Weights of a small GPT-style language model, trained from scratch on English Wikipedia.
Size: 10 layers, width 192, vocabulary 797.
Training: a variant of Adam for these matrices, 173M tokens, 10529 steps.
MLP neurons of a small language model. Each row is named by its layer, matrix (gate and up: input weights; down: output weights) and neuron, and shows model dimensions 32-159. Each number is 200 + 20 x the weight over its row's rms, rounded and kept within 0 to 999. A neuron's up and down rows have the sign that makes its largest values positive.
After each neuron's rows, "fires before" lists the tokens most often just after its 100 highest values on Wikipedia text that the model never trained on.

L4.gate65,187,189,218,208,190,227,179,178,196,218,216,216,227,214,182,198,199,206,209,186,187,196,219,254,211,244,234,190,214,177,239,166,196,197,201,210,234,176,207,201,224,197,233,238,221,197,214,193,201,205,202,242,188,182,225,156,209,203,195,200,208,197,225,213,172,220,187,226,214,197,228,170,223,222,217,226,210,185,195,210,231,214,176,200,187,191,216,221,193,230,190,208,235,223,183,187,228,151,212,197,218,189,208,185,188,181,218,191,205,200,221,209,208,213,190,204,196,200,187,188,206,224,171,200,202,187,190,162
L4.up65,199,198,206,181,209,215,218,190,191,234,228,175,142,216,183,208,183,225,165,196,203,182,201,224,215,209,174,156,192,211,200,217,254,185,213,211,204,191,215,200,215,180,201,181,192,221,225,179,221,196,193,208,194,186,178,177,237,163,210,178,187,199,195,222,204,209,213,173,224,211,166,157,221,181,209,168,215,170,189,225,238,214,205,191,203,209,222,210,193,213,189,235,216,200,186,179,179,189,191,193,224,243,213,190,221,232,184,207,193,206,223,202,187,146,175,208,184,163,228,218,178,218,199,195,191,201,162,220
L4.down65,231,223,183,223,230,169,174,198,174,248,185,203,185,189,183,202,200,180,189,221,234,226,190,218,200,156,172,176,226,185,194,269,215,204,228,232,217,185,204,166,181,176,242,196,181,197,225,216,195,190,224,180,221,213,204,211,192,187,203,225,194,191,219,201,206,184,233,208,213,167,171,181,197,187,219,207,179,177,180,190,234,190,165,174,190,227,207,192,213,177,220,220,184,199,163,177,174,209,191,205,208,194,188,224,234,184,190,205,197,228,192,213,180,220,205,198,236,183,179,183,181,201,206,151,215,196,228,225
fires before: "le", "k", "us", "ist", "t", "or"

L3.gate33,206,159,205,203,218,219,203,197,205,204,177,161,193,193,224,191,189,213,195,231,224,195,196,218,220,215,190,186,211,177,209,218,196,204,186,210,213,214,208,178,208,178,245,189,170,210,173,177,212,234,171,208,196,262,199,209,216,207,198,197,214,207,228,196,187,198,171,174,171,188,234,210,193,200,191,232,222,199,221,197,191,190,201,195,189,198,251,232,206,214,197,206,194,166,248,226,176,209,204,188,182,182,178,157,205,163,187,202,191,213,194,237,179,211,209,186,211,167,228,210,179,217,205,212,211,205,179,196
L3.up33,211,179,216,195,214,183,201,194,195,218,205,165,215,202,213,199,216,181,171,189,244,178,222,226,211,187,199,154,183,186,212,196,237,214,212,185,219,217,187,189,181,265,233,178,206,215,202,169,204,192,229,182,222,204,186,197,215,170,213,194,229,222,203,192,191,198,211,188,203,195,208,200,191,212,212,209,209,194,204,215,196,145,198,189,178,201,194,197,212,203,198,174,149,190,216,211,172,196,190,187,238,203,232,165,217,190,199,201,220,186,193,189,185,231,187,208,219,185,216,203,176,199,224,191,204,223,202,181
L3.down33,211,208,211,196,218,176,204,200,170,213,243,186,184,227,166,192,200,213,175,215,202,198,188,199,211,190,161,192,180,203,243,206,193,240,222,194,180,183,148,238,232,194,228,149,196,220,221,219,174,202,171,214,200,205,201,260,179,218,206,176,212,200,193,203,224,240,188,207,187,226,205,211,185,164,201,201,219,188,192,204,198,193,208,203,195,194,189,209,172,203,188,246,146,219,220,207,184,212,190,207,173,190,172,200,171,194,214,179,204,195,184,228,177,204,210,189,195,191,225,212,203,164,223,259,203,211,187,214
fires before: " ", " S", " L", " N", " D", " Ch"

L5.gate84,188,219,232,196,209,179,192,200,238,187,175,203,208,194,218,215,200,179,242,193,210,229,188,226,192,199,222,191,174,172,192,214,224,209,185,142,220,201,194,210,242,166,222,221,203,190,219,234,212,181,179,180,215,193,242,216,232,196,177,185,210,224,160,202,176,178,233,197,176,176,213,215,222,214,196,188,218,240,192,171,184,242,190,157,205,199,201,155,193,212,198,181,237,219,200,206,212,181,196,175,171,211,225,182,192,168,213,198,189,215,183,224,235,205,217,198,206,219,190,217,222,192,203,201,160,187,195,184
L5.up84,201,184,210,204,194,181,191,174,201,190,223,195,223,203,203,213,236,192,211,228,232,172,211,173,188,222,194,196,183,210,195,195,200,209,173,186,180,175,207,217,206,223,239,212,220,214,199,182,164,195,196,160,168,174,238,229,178,194,188,208,187,170,189,210,220,179,247,200,174,220,177,235,211,200,203,198,155,180,200,188,188,199,163,169,209,229,193,184,185,205,233,190,189,188,202,253,202,209,204,218,213,171,203,175,177,183,206,222,172,206,181,199,233,212,214,218,191,232,224,204,195,209,186,205,218,180,186,171
L5.down84,218,187,206,213,210,207,178,194,200,160,254,206,197,231,222,220,204,208,187,220,209,170,202,211,203,198,237,182,205,187,193,197,203,202,214,220,187,203,200,201,212,232,189,178,213,208,191,237,198,190,184,188,168,213,213,197,150,203,230,216,197,203,241,188,228,186,210,163,207,197,159,189,182,188,222,206,205,215,187,218,174,190,244,194,207,187,212,207,181,227,197,200,146,164,213,191,213,202,195,218,160,206,177,152,197,228,177,176,199,179,205,185,207,172,208,211,193,214,216,203,162,162,232,199,182,208,203,229
fires before: "ased", "ase", "ain", "ire"

L5.gate116,159,224,194,191,194,193,211,226,234,200,206,183,193,217,193,201,237,225,211,219,231,220,205,223,244,213,228,196,204,182,249,209,178,216,204,207,211,208,200,203,220,177,205,224,200,221,199,192,208,213,194,214,194,215,191,201,194,225,202,178,189,231,216,202,208,211,231,179,226,203,194,192,164,178,212,196,205,221,190,179,211,174,174,199,199,150,190,203,209,219,187,190,227,174,225,216,190,173,190,169,219,214,141,202,208,219,224,214,184,189,216,225,196,222,188,192,199,165,162,173,184,213,207,177,163,211,205,195
L5.up116,178,197,177,165,199,179,210,191,194,186,156,205,181,196,200,224,217,183,193,226,191,202,182,234,199,230,179,207,245,220,220,187,178,204,232,230,237,204,219,197,179,198,192,188,229,221,223,213,196,169,153,224,178,173,174,205,184,199,192,194,235,191,208,227,216,209,177,229,199,240,187,226,221,202,177,178,213,214,189,206,176,186,187,203,201,212,205,180,202,203,216,170,202,167,202,181,249,216,195,183,251,208,219,203,207,223,194,224,260,207,192,188,203,239,192,185,197,181,204,180,165,199,170,189,194,211,206,199
L5.down116,188,207,205,216,226,158,208,184,225,176,214,245,198,185,245,222,203,204,169,249,188,216,204,202,184,209,172,177,226,165,181,222,205,218,188,223,202,186,212,218,174,209,224,212,184,177,205,176,161,190,205,221,237,225,186,184,209,221,189,208,227,217,181,195,218,207,225,182,202,203,232,210,204,188,187,164,181,211,219,204,189,225,190,222,191,201,194,229,180,217,197,141,255,182,174,202,194,224,191,192,225,204,187,197,199,217,213,199,168,182,200,225,220,196,181,173,185,200,189,189,197,199,206,219,219,161,225,176
fires before: "in", "ist", "im", "is", "ian", "or"

L3.gate114,186,186,228,191,186,197,175,206,188,214,210,177,175,199,201,191,229,172,224,207,179,215,206,198,205,190,217,223,177,160,228,199,175,176,225,219,204,200,193,190,205,170,161,220,225,204,183,216,193,171,198,181,181,175,217,197,165,172,195,180,231,199,185,199,193,158,171,199,189,198,177,197,189,212,221,196,209,192,188,192,192,232,199,197,207,170,205,172,191,177,237,183,238,237,236,208,203,190,208,160,190,210,216,206,210,186,207,180,187,189,173,185,237,204,231,189,220,224,185,183,189,184,217,175,185,205,172,212
L3.up114,189,194,193,204,208,179,227,189,180,208,233,191,170,182,189,185,229,178,214,211,202,188,241,174,174,238,206,187,173,170,214,193,194,203,182,221,200,205,185,186,165,193,213,187,223,200,201,203,180,183,215,211,195,172,195,210,206,197,176,190,193,156,170,200,178,171,204,216,229,161,175,192,174,178,195,176,196,163,210,208,180,239,208,184,199,177,188,161,201,201,218,203,198,224,208,189,188,171,211,188,171,213,195,208,222,148,238,203,187,191,207,175,225,221,203,190,199,185,180,192,175,172,187,192,224,229,166,178
L3.down114,201,211,187,181,205,224,213,206,207,233,192,188,196,199,195,200,161,257,181,160,194,195,203,194,202,211,204,208,203,194,224,188,191,206,219,222,187,198,222,202,182,219,195,235,180,204,200,181,181,201,205,187,192,156,228,169,206,187,226,194,176,219,223,209,190,207,219,187,181,186,183,197,210,186,220,208,191,176,202,233,174,185,180,203,172,205,202,205,219,200,215,174,209,162,202,208,249,214,186,265,214,211,162,192,211,217,216,200,205,195,223,198,189,178,193,208,194,189,224,212,178,192,202,229,192,165,209,224
fires before: "her", " to", "b", "ure", "u", "uring"

L5.gate173,178,192,189,216,194,180,179,190,202,201,205,228,199,218,221,188,212,190,220,187,232,192,249,194,247,190,217,151,224,197,205,206,182,201,172,214,215,193,189,214,205,186,203,192,248,188,201,187,212,221,199,179,220,203,219,194,202,200,190,196,195,209,187,181,209,155,198,192,201,226,204,212,226,220,182,188,190,182,203,196,182,182,197,221,187,196,189,199,213,223,217,154,238,184,183,218,176,201,168,215,224,178,179,195,198,133,216,194,199,174,210,156,171,244,203,206,211,223,205,178,177,210,136,179,207,173,212,190
L5.up173,197,194,210,218,214,208,232,164,173,205,204,213,122,186,157,207,205,156,203,173,215,196,202,199,189,199,194,193,206,202,231,199,210,176,220,182,171,233,201,196,172,199,222,238,193,194,213,186,216,176,195,230,203,215,210,203,201,171,215,223,205,218,246,188,174,211,219,190,168,195,207,178,211,221,238,184,194,195,224,213,210,225,225,198,216,217,203,184,212,204,188,214,178,232,200,179,207,215,204,208,180,216,175,217,225,199,244,194,213,193,180,211,189,208,170,208,201,207,197,226,216,191,224,217,201,180,171,188
L5.down173,166,228,185,233,207,174,223,193,200,229,188,240,184,180,168,175,201,182,204,199,212,222,210,192,193,193,213,189,198,202,184,203,189,159,208,214,191,207,222,188,195,174,199,165,208,214,186,174,203,208,194,203,221,221,194,201,214,190,227,200,216,224,187,206,180,192,212,193,194,157,209,243,210,212,216,216,159,149,189,197,215,202,204,142,216,215,229,195,210,198,202,177,156,187,187,172,216,194,208,195,228,191,163,196,203,214,179,201,217,190,190,207,148,186,149,179,214,209,212,189,182,205,205,195,210,216,234,183
fires before: "ure", "her", "u", "uring", "m", "g"

L4.gate153,187,204,197,164,208,189,213,208,197,226,186,195,162,207,204,212,241,185,187,188,160,179,189,199,208,200,166,178,204,202,183,204,195,190,233,161,221,193,201,186,195,171,177,208,229,194,164,200,201,203,209,175,204,177,205,205,223,205,198,216,201,196,159,204,232,175,175,215,198,182,212,176,172,220,175,190,214,191,188,206,168,212,179,191,167,175,204,186,188,245,207,233,171,206,182,175,176,202,205,182,215,210,232,203,207,244,209,223,170,204,185,177,202,185,178,156,208,171,175,180,211,192,191,137,175,171,220,207
L4.up153,175,223,158,184,186,215,226,244,169,226,177,227,207,204,209,201,177,184,166,226,206,186,222,207,176,176,211,167,241,229,180,211,197,230,224,184,197,222,220,203,205,198,200,222,205,206,200,194,240,176,194,179,223,162,213,172,158,181,216,197,200,172,183,188,203,182,189,211,203,192,208,163,203,183,174,217,213,179,204,222,199,216,174,173,211,217,235,162,173,211,208,215,213,201,170,183,202,178,171,176,175,187,236,194,222,187,191,198,201,187,195,235,234,211,209,174,215,161,179,177,218,188,200,186,179,186,210,227
L4.down153,186,215,188,200,192,198,222,208,193,217,204,149,201,175,183,168,227,208,149,206,214,227,219,217,177,191,215,211,213,242,213,205,213,225,209,186,193,204,195,134,194,196,209,215,199,182,191,162,177,188,207,203,189,202,172,198,140,183,203,195,207,211,214,186,210,204,185,193,206,192,191,176,254,218,191,242,183,226,165,188,227,227,177,194,218,211,202,186,214,190,198,181,183,218,203,165,186,205,178,211,213,211,184,176,183,194,204,207,215,191,173,246,196,196,177,242,206,186,211,179,186,210,229,225,190,256,197,198
fires before: "e", "ic", "s", "et"

L4.gate108,182,217,188,175,230,183,243,213,199,200,216,164,191,250,210,191,210,209,192,173,229,196,189,218,229,183,239,207,234,194,198,193,210,249,188,179,234,192,169,180,212,170,225,205,219,174,194,228,196,206,209,220,239,198,227,195,236,189,237,164,204,218,206,177,185,173,221,190,184,198,185,229,192,184,209,209,212,186,201,229,207,193,215,209,243,192,204,188,198,199,218,207,203,223,204,193,210,205,171,213,210,188,172,204,227,200,217,211,215,204,188,185,190,222,184,214,246,234,159,191,207,216,241,193,190,193,181,194
L4.up108,204,197,201,174,246,174,199,233,158,186,210,212,186,225,201,164,225,193,226,200,186,233,194,174,211,207,197,169,205,210,207,156,194,214,197,188,205,174,201,201,171,202,192,185,162,220,237,203,189,173,190,184,209,178,188,169,197,223,204,202,183,203,193,182,182,214,213,181,184,188,203,205,230,157,239,196,203,185,195,192,214,200,196,199,179,204,172,182,200,222,188,194,214,219,142,239,185,180,243,201,207,221,201,168,224,182,205,209,229,216,244,242,167,214,223,187,211,188,210,208,228,217,181,184,198,212,146,219
L4.down108,239,224,213,176,214,155,186,195,189,217,213,234,235,221,248,226,193,207,214,211,193,198,180,197,215,195,196,190,177,216,159,240,230,169,178,213,198,221,183,168,201,211,197,195,192,215,219,176,206,195,247,195,196,189,195,217,207,178,195,181,158,215,199,150,214,220,217,205,212,185,208,213,193,225,206,188,194,201,185,186,192,193,226,166,197,247,213,178,206,181,211,225,193,199,193,193,198,188,202,203,176,193,229,209,198,154,184,202,234,181,156,228,192,205,181,208,234,220,179,183,204,169,197,212,204,213,177,217
fires before: "t", "urn", "ell", "ire", "im", "ain"

L4.gate24,185,225,181,182,191,183,189,221,218,195,208,224,193,192,212,191,197,190,197,218,201,181,201,224,198,201,203,208,193,189,189,229,158,202,192,166,218,178,195,196,215,184,185,194,204,200,190,205,175,180,198,194,186,211,227,172,194,236,228,192,183,181,190,206,191,218,175,180,202,171,219,191,149,183,207,203,212,219,189,205,184,250,185,209,193,219,213,185,194,213,230,245,203,212,261,210,187,200,180,180,185,240,205,204,183,194,205,152,198,229,195,167,198,200,195,173,210,212,189,232,223,165,205,193,192,186,222,172
L4.up24,206,183,208,223,180,198,219,201,169,205,170,194,164,185,212,197,157,156,228,175,204,228,216,205,190,157,217,211,194,160,238,202,201,157,206,213,220,228,195,212,200,157,205,205,200,200,225,206,201,172,197,157,193,198,215,205,190,196,214,192,168,195,200,181,195,209,175,184,192,191,172,165,203,179,208,198,231,156,183,189,220,187,215,188,211,210,213,206,176,206,212,230,210,196,190,200,190,216,190,204,171,195,192,230,186,177,225,218,208,211,225,220,218,197,165,210,206,203,180,201,208,181,204,196,184,225,227,198
L4.down24,200,205,185,190,215,176,193,199,181,223,158,184,214,175,211,180,217,246,185,253,208,184,215,246,213,178,171,177,200,131,213,204,228,216,202,197,184,202,189,204,187,207,195,213,215,216,182,178,194,204,200,189,206,164,204,194,230,220,218,202,207,197,210,170,216,228,187,186,185,198,187,232,207,176,183,150,190,224,210,193,223,195,231,233,204,191,214,206,198,211,222,202,206,228,195,210,206,171,241,188,209,224,215,218,205,183,230,175,220,177,219,184,212,205,203,218,240,201,187,210,173,222,155,204,153,258,206,177
fires before: " ", ":", " of", "ly"

L4.gate60,229,217,214,197,176,189,179,208,244,217,163,220,207,195,190,188,183,201,193,196,184,167,181,217,189,182,219,204,183,185,194,201,178,199,240,227,237,177,225,189,195,199,171,199,196,205,215,200,207,207,232,179,208,202,220,193,174,209,221,202,212,192,198,221,224,178,176,204,212,187,166,183,207,171,189,203,252,189,210,212,188,214,219,192,191,196,202,180,208,197,193,179,217,240,209,227,186,194,237,213,196,207,208,228,211,204,219,160,203,240,224,194,188,236,214,188,219,176,221,183,236,200,199,210,177,183,207,201
L4.up60,211,213,215,168,172,219,179,196,218,214,209,183,206,201,236,169,194,221,202,215,160,208,211,217,195,177,205,184,194,174,176,218,187,180,192,213,191,172,237,187,219,229,168,202,173,170,194,194,213,200,202,235,225,205,194,178,230,206,232,190,227,192,205,182,208,217,204,215,205,210,189,197,185,192,205,178,214,205,184,242,244,224,200,196,209,204,197,193,207,178,157,198,213,224,212,192,160,159,226,218,212,235,208,198,198,201,159,220,202,213,177,208,181,194,209,189,197,152,205,170,185,213,207,232,203,201,176,220
L4.down60,192,227,208,185,193,194,217,167,179,201,224,208,216,222,192,210,205,231,195,170,221,212,195,179,192,196,168,193,217,229,218,224,227,194,160,190,224,185,152,173,191,176,190,215,177,214,172,200,196,200,241,230,198,202,181,190,212,203,188,208,165,214,220,212,239,217,204,229,233,177,207,224,206,207,151,241,183,213,177,218,214,194,208,187,191,197,209,191,226,191,181,204,210,223,200,196,196,207,188,198,199,205,194,169,210,220,196,188,194,190,181,207,200,193,158,214,203,199,225,222,198,206,191,205,192,191,168,219
fires before: "y", "ct", "t", "th", "ch"

L5.gate22,193,233,212,194,242,197,217,227,209,224,196,216,202,189,174,193,240,214,199,206,198,203,176,223,165,221,218,151,214,154,203,205,227,231,210,192,229,188,196,167,188,191,184,187,233,170,218,218,204,203,173,202,176,226,182,184,216,177,168,200,183,176,175,179,185,201,179,216,224,210,220,183,184,189,211,182,213,203,243,213,178,212,190,183,210,195,187,184,221,209,188,200,196,220,204,182,197,179,217,206,221,184,206,195,188,221,217,190,191,202,228,174,202,175,154,210,200,181,198,176,211,176,199,188,203,170,217,202
L5.up22,198,207,192,215,209,222,219,201,191,196,212,175,208,202,155,207,237,213,188,211,182,184,192,180,206,216,200,179,222,183,209,244,201,225,177,199,187,212,203,185,164,230,162,230,240,181,168,215,176,208,226,181,174,232,194,190,253,168,224,219,191,195,191,204,218,199,207,203,220,225,172,209,194,194,203,214,212,189,228,197,202,189,230,168,214,209,161,143,206,199,166,177,202,195,178,193,199,228,217,221,204,173,215,164,203,213,183,215,206,184,227,182,194,205,178,199,185,215,235,199,193,174,188,214,209,209,227,206
L5.down22,223,213,186,210,212,212,221,194,180,186,219,209,201,221,163,213,192,191,177,202,180,204,213,202,197,237,204,186,173,199,178,231,251,206,183,224,181,206,170,221,207,202,189,203,187,183,195,192,181,175,216,182,177,213,192,201,231,148,203,202,209,201,201,184,210,175,207,188,164,223,182,224,222,166,230,217,207,226,222,223,174,193,177,214,185,209,218,188,203,224,216,188,197,163,210,179,209,221,195,183,210,181,239,178,213,195,190,239,197,244,178,201,172,187,207,195,160,181,204,196,175,189,202,228,209,185,217,217
fires before: "e", "ic", "a", "n", "ed"

L3.gate184,188,192,177,203,238,198,220,205,179,197,200,234,209,186,209,201,191,212,170,219,242,181,145,210,215,196,198,189,200,202,229,201,201,206,185,200,175,200,210,185,185,193,194,193,218,187,194,202,221,219,172,220,193,212,223,190,196,177,161,224,207,188,200,190,182,225,189,190,195,216,209,210,181,214,206,218,200,196,218,199,203,171,187,189,160,179,179,210,218,209,210,183,241,210,169,207,215,208,205,180,234,201,208,197,176,212,246,235,231,238,179,147,149,237,210,195,194,201,193,198,178,207,182,186,181,211,214,208
L3.up184,212,192,224,207,226,165,232,180,179,207,225,233,191,193,210,208,165,183,203,196,213,192,181,178,194,186,216,210,221,175,203,232,227,228,204,223,171,174,180,200,178,229,225,194,231,204,210,173,253,189,150,212,205,205,214,195,193,168,206,202,198,187,192,177,185,191,224,210,218,187,168,219,210,174,229,179,174,199,175,177,173,206,194,203,187,190,191,184,195,171,203,179,201,216,187,193,195,207,212,190,188,192,181,191,195,223,222,195,199,240,160,178,171,208,199,214,215,200,166,212,157,194,173,184,158,198,218,200
L3.down184,200,157,206,213,220,201,217,188,153,209,184,226,217,220,201,213,185,215,195,179,196,166,177,190,209,210,192,208,222,179,201,167,212,235,216,199,200,149,202,223,184,179,190,160,195,200,201,215,203,219,230,164,170,180,188,210,210,187,240,178,197,187,193,194,208,202,227,173,218,170,206,204,179,163,196,169,212,166,194,198,147,171,182,233,213,201,158,206,186,200,211,181,214,207,175,190,187,198,188,194,178,181,226,179,200,243,209,215,215,211,230,221,186,208,197,192,226,193,205,224,195,147,212,206,182,218,219,208
fires before: "ber", "b", "in", "m", "e"

L5.gate130,194,192,220,214,265,205,226,187,179,221,184,173,195,211,201,172,204,186,220,175,216,200,182,180,212,188,184,193,212,190,182,231,185,182,164,175,212,219,209,187,171,163,232,241,174,187,179,232,228,189,197,181,187,210,199,194,207,168,211,171,176,216,176,189,215,176,210,221,192,198,191,211,223,225,205,192,184,211,195,181,199,209,218,184,193,171,191,188,211,225,203,175,177,210,151,260,166,156,223,185,189,187,198,195,150,165,215,209,200,229,187,215,191,165,212,223,216,233,203,222,216,161,182,200,214,182,193,204
L5.up130,207,191,197,205,179,184,222,146,214,173,202,192,164,194,190,181,206,177,218,198,221,182,197,188,209,216,205,174,226,200,193,218,200,188,197,191,184,140,169,204,263,208,211,220,188,197,209,208,216,189,191,220,232,196,208,183,182,181,221,165,201,202,189,223,175,222,211,204,193,199,179,171,183,197,252,156,164,182,201,181,210,183,233,244,164,206,223,213,155,175,211,215,156,207,153,218,196,170,198,195,210,229,214,187,224,192,187,215,196,230,171,237,214,197,204,216,230,202,212,218,176,178,171,193,200,205,190,212
L5.down130,206,228,173,187,234,194,169,169,224,210,193,237,186,206,192,224,231,220,210,208,150,201,235,223,169,204,191,203,247,198,225,197,206,227,210,210,184,178,201,218,194,187,205,199,208,209,202,210,207,219,187,212,202,193,205,202,172,207,200,164,245,210,192,178,180,195,208,212,204,228,176,212,211,210,163,199,210,192,222,195,204,204,168,230,174,203,170,187,200,220,221,228,216,240,189,161,198,165,191,197,171,241,207,215,214,215,220,204,191,203,210,196,217,186,213,197,218,184,196,183,195,198,262,193,202,177,237,202
fires before: "t", "ased", "e", "le", "ase", "ip"

L4.gate150,196,224,244,178,207,204,224,181,210,196,169,194,208,230,187,220,187,214,185,206,211,194,198,238,224,211,207,176,208,208,210,190,220,209,184,199,209,173,195,177,221,178,183,186,183,140,193,182,236,179,171,221,215,210,201,183,179,192,172,235,231,216,199,219,216,198,220,175,200,202,191,226,197,234,218,208,205,245,230,200,216,206,175,172,192,191,199,160,226,219,165,194,209,196,211,202,203,183,213,226,166,178,161,173,182,195,200,170,191,225,190,173,218,205,201,210,197,197,182,164,236,207,219,186,197,217,193,174
L4.up150,176,227,205,178,215,178,161,203,222,165,189,204,194,233,223,241,182,186,218,229,231,219,202,201,180,203,230,183,186,189,182,211,182,195,182,191,180,149,194,214,191,203,214,210,168,190,219,206,200,237,213,240,234,239,221,220,224,225,203,203,169,204,213,197,207,181,237,221,204,179,181,173,168,153,219,212,218,184,200,173,191,181,223,181,196,177,201,218,159,195,169,216,169,233,184,221,204,180,201,223,194,225,197,200,210,197,221,189,197,196,177,210,193,186,222,179,190,201,195,194,212,183,196,207,157,210,225,195
L4.down150,208,199,222,223,180,206,159,199,164,183,239,195,200,222,209,228,212,135,208,185,203,216,188,190,198,183,214,196,222,182,192,222,220,212,179,177,212,186,161,189,175,192,199,224,191,189,174,181,207,226,190,197,181,165,240,199,205,186,179,225,184,205,233,189,192,207,172,192,189,179,210,197,184,215,256,206,206,185,198,174,218,237,220,227,193,201,224,214,243,157,218,196,206,207,191,195,242,235,194,192,208,177,191,223,199,174,206,193,223,220,179,191,175,225,208,207,197,225,194,191,175,181,241,247,198,209,192,172
fires before: "ly", "ct", "ction", "her", "th", "ment"

L3.gate131,209,163,193,182,191,202,199,210,197,194,194,195,176,232,194,200,192,216,142,229,185,203,182,202,195,202,212,205,204,198,221,235,234,225,168,180,195,203,204,175,182,207,159,209,206,182,220,198,224,193,226,224,197,224,185,194,158,187,211,204,221,188,228,199,165,216,185,226,191,202,191,202,221,182,187,214,206,196,185,207,175,207,206,249,165,210,221,199,195,211,195,205,206,194,249,201,198,220,207,219,201,223,184,208,234,171,198,192,230,163,203,178,191,207,207,193,173,206,214,201,178,165,201,198,218,174,156,179
L3.up131,224,199,202,126,193,208,175,193,226,206,191,219,176,233,195,230,224,213,206,183,223,173,219,191,186,229,205,208,232,191,193,216,218,204,186,199,188,196,239,201,201,201,152,187,193,173,181,219,171,195,228,169,196,191,155,174,196,171,212,213,215,204,216,215,179,204,188,207,184,192,149,208,238,184,202,238,192,208,236,217,213,176,173,171,171,255,228,202,193,233,176,217,208,187,185,206,215,212,193,214,188,179,212,157,203,190,194,222,224,214,196,178,183,214,209,190,188,216,184,181,183,199,192,195,202,183,193,176
L3.down131,191,216,205,182,213,179,195,180,204,204,195,213,204,218,151,206,198,186,198,189,173,223,197,201,178,215,189,185,209,198,234,198,191,222,186,216,198,218,138,199,226,228,220,208,174,214,223,231,210,223,202,188,201,202,203,230,207,198,198,209,205,210,164,236,209,183,215,183,209,201,191,232,221,195,219,212,205,194,196,208,236,196,232,191,185,192,181,199,185,213,185,222,178,175,233,226,191,192,197,153,199,211,222,175,201,186,195,181,212,162,179,181,211,196,190,196,206,172,209,257,166,185,162,236,198,205,182,186
fires before: " ", " A", " S", " H", " B"

L5.gate6,203,217,201,200,207,181,216,181,212,230,209,228,198,229,202,175,216,198,192,178,185,193,191,238,183,222,200,194,239,194,219,183,207,192,168,225,212,203,209,203,163,144,212,196,202,170,201,198,240,190,123,235,194,201,187,200,186,201,203,230,218,210,200,221,205,164,179,196,197,176,201,190,203,187,172,196,200,202,218,243,190,197,222,199,242,240,192,173,210,209,181,202,219,191,220,163,197,206,223,197,162,237,223,182,155,203,248,197,195,181,172,175,201,197,187,212,200,200,186,201,193,195,221,202,195,204,197,168
L5.up6,189,222,212,155,175,206,205,183,193,199,218,206,215,239,196,198,245,230,208,169,253,170,221,174,192,223,234,241,218,189,193,153,214,179,187,172,192,218,204,228,213,176,215,208,207,190,188,189,201,189,151,208,195,205,203,194,192,207,225,142,195,186,231,204,168,186,216,167,194,207,208,198,214,224,172,225,185,202,199,219,220,206,211,177,209,188,170,189,174,172,177,184,212,237,227,190,190,203,206,229,208,199,202,174,187,188,188,199,169,203,169,176,192,155,210,225,205,242,202,229,187,174,227,213,218,199,144,180
L5.down6,198,195,216,230,229,190,185,233,200,191,223,180,199,203,192,216,200,213,189,202,173,242,210,185,187,195,165,231,185,204,212,193,171,172,233,215,209,227,167,218,220,230,194,194,207,198,186,229,207,167,228,215,239,205,183,221,222,209,202,197,164,206,210,203,186,213,198,225,193,186,203,198,164,205,212,187,194,150,214,179,191,177,223,188,176,199,213,195,226,197,219,181,185,163,175,254,223,193,176,196,210,195,198,222,210,200,218,249,195,208,174,182,203,234,206,183,212,202,249,215,221,207,196,211,175,214,196,229
fires before: " ", " to", "st", "ard", "ail"

L5.gate142,206,182,204,183,194,248,194,238,190,215,174,188,206,169,196,212,207,222,200,194,197,204,206,190,235,213,224,221,220,171,215,201,180,176,179,232,186,206,221,182,211,170,190,205,179,232,178,211,222,194,242,205,188,226,165,176,212,176,187,186,221,184,185,167,163,173,175,243,241,209,194,188,212,202,203,208,188,211,225,219,189,210,212,216,197,175,234,186,195,206,185,212,239,212,230,181,204,211,216,194,169,197,235,215,228,204,224,196,197,222,207,178,207,183,200,180,227,180,186,196,202,212,197,179,171,184,184,225
L5.up142,180,196,198,187,200,228,216,245,200,215,197,187,206,182,196,270,203,189,225,179,189,194,232,213,160,204,208,201,183,227,185,203,169,168,180,196,193,195,205,182,211,185,187,186,202,211,201,225,186,218,195,205,180,189,187,191,242,174,208,198,210,149,193,190,174,202,184,219,227,200,206,178,201,190,181,190,191,199,194,215,210,210,204,172,210,193,230,217,226,211,205,215,243,202,206,195,197,185,225,196,186,213,228,208,199,183,156,179,209,201,192,188,217,166,232,172,181,213,199,214,216,235,228,190,178,190,165,215
L5.down142,206,173,209,211,196,216,232,152,208,206,182,191,195,226,175,202,216,190,195,222,215,194,237,210,205,206,196,197,187,236,212,204,180,204,201,190,197,235,189,232,195,219,176,193,227,175,231,197,185,218,197,215,222,163,209,204,179,181,242,222,185,224,190,211,202,183,258,208,184,195,211,194,163,207,180,213,223,204,198,166,204,211,205,219,178,185,218,219,202,211,201,208,224,183,196,226,167,238,187,209,206,180,201,189,207,181,236,217,205,203,174,179,198,207,187,208,177,195,213,222,196,222,188,167,198,205,176,229
fires before: "y", "ok", "ard", "il", " ", "ild"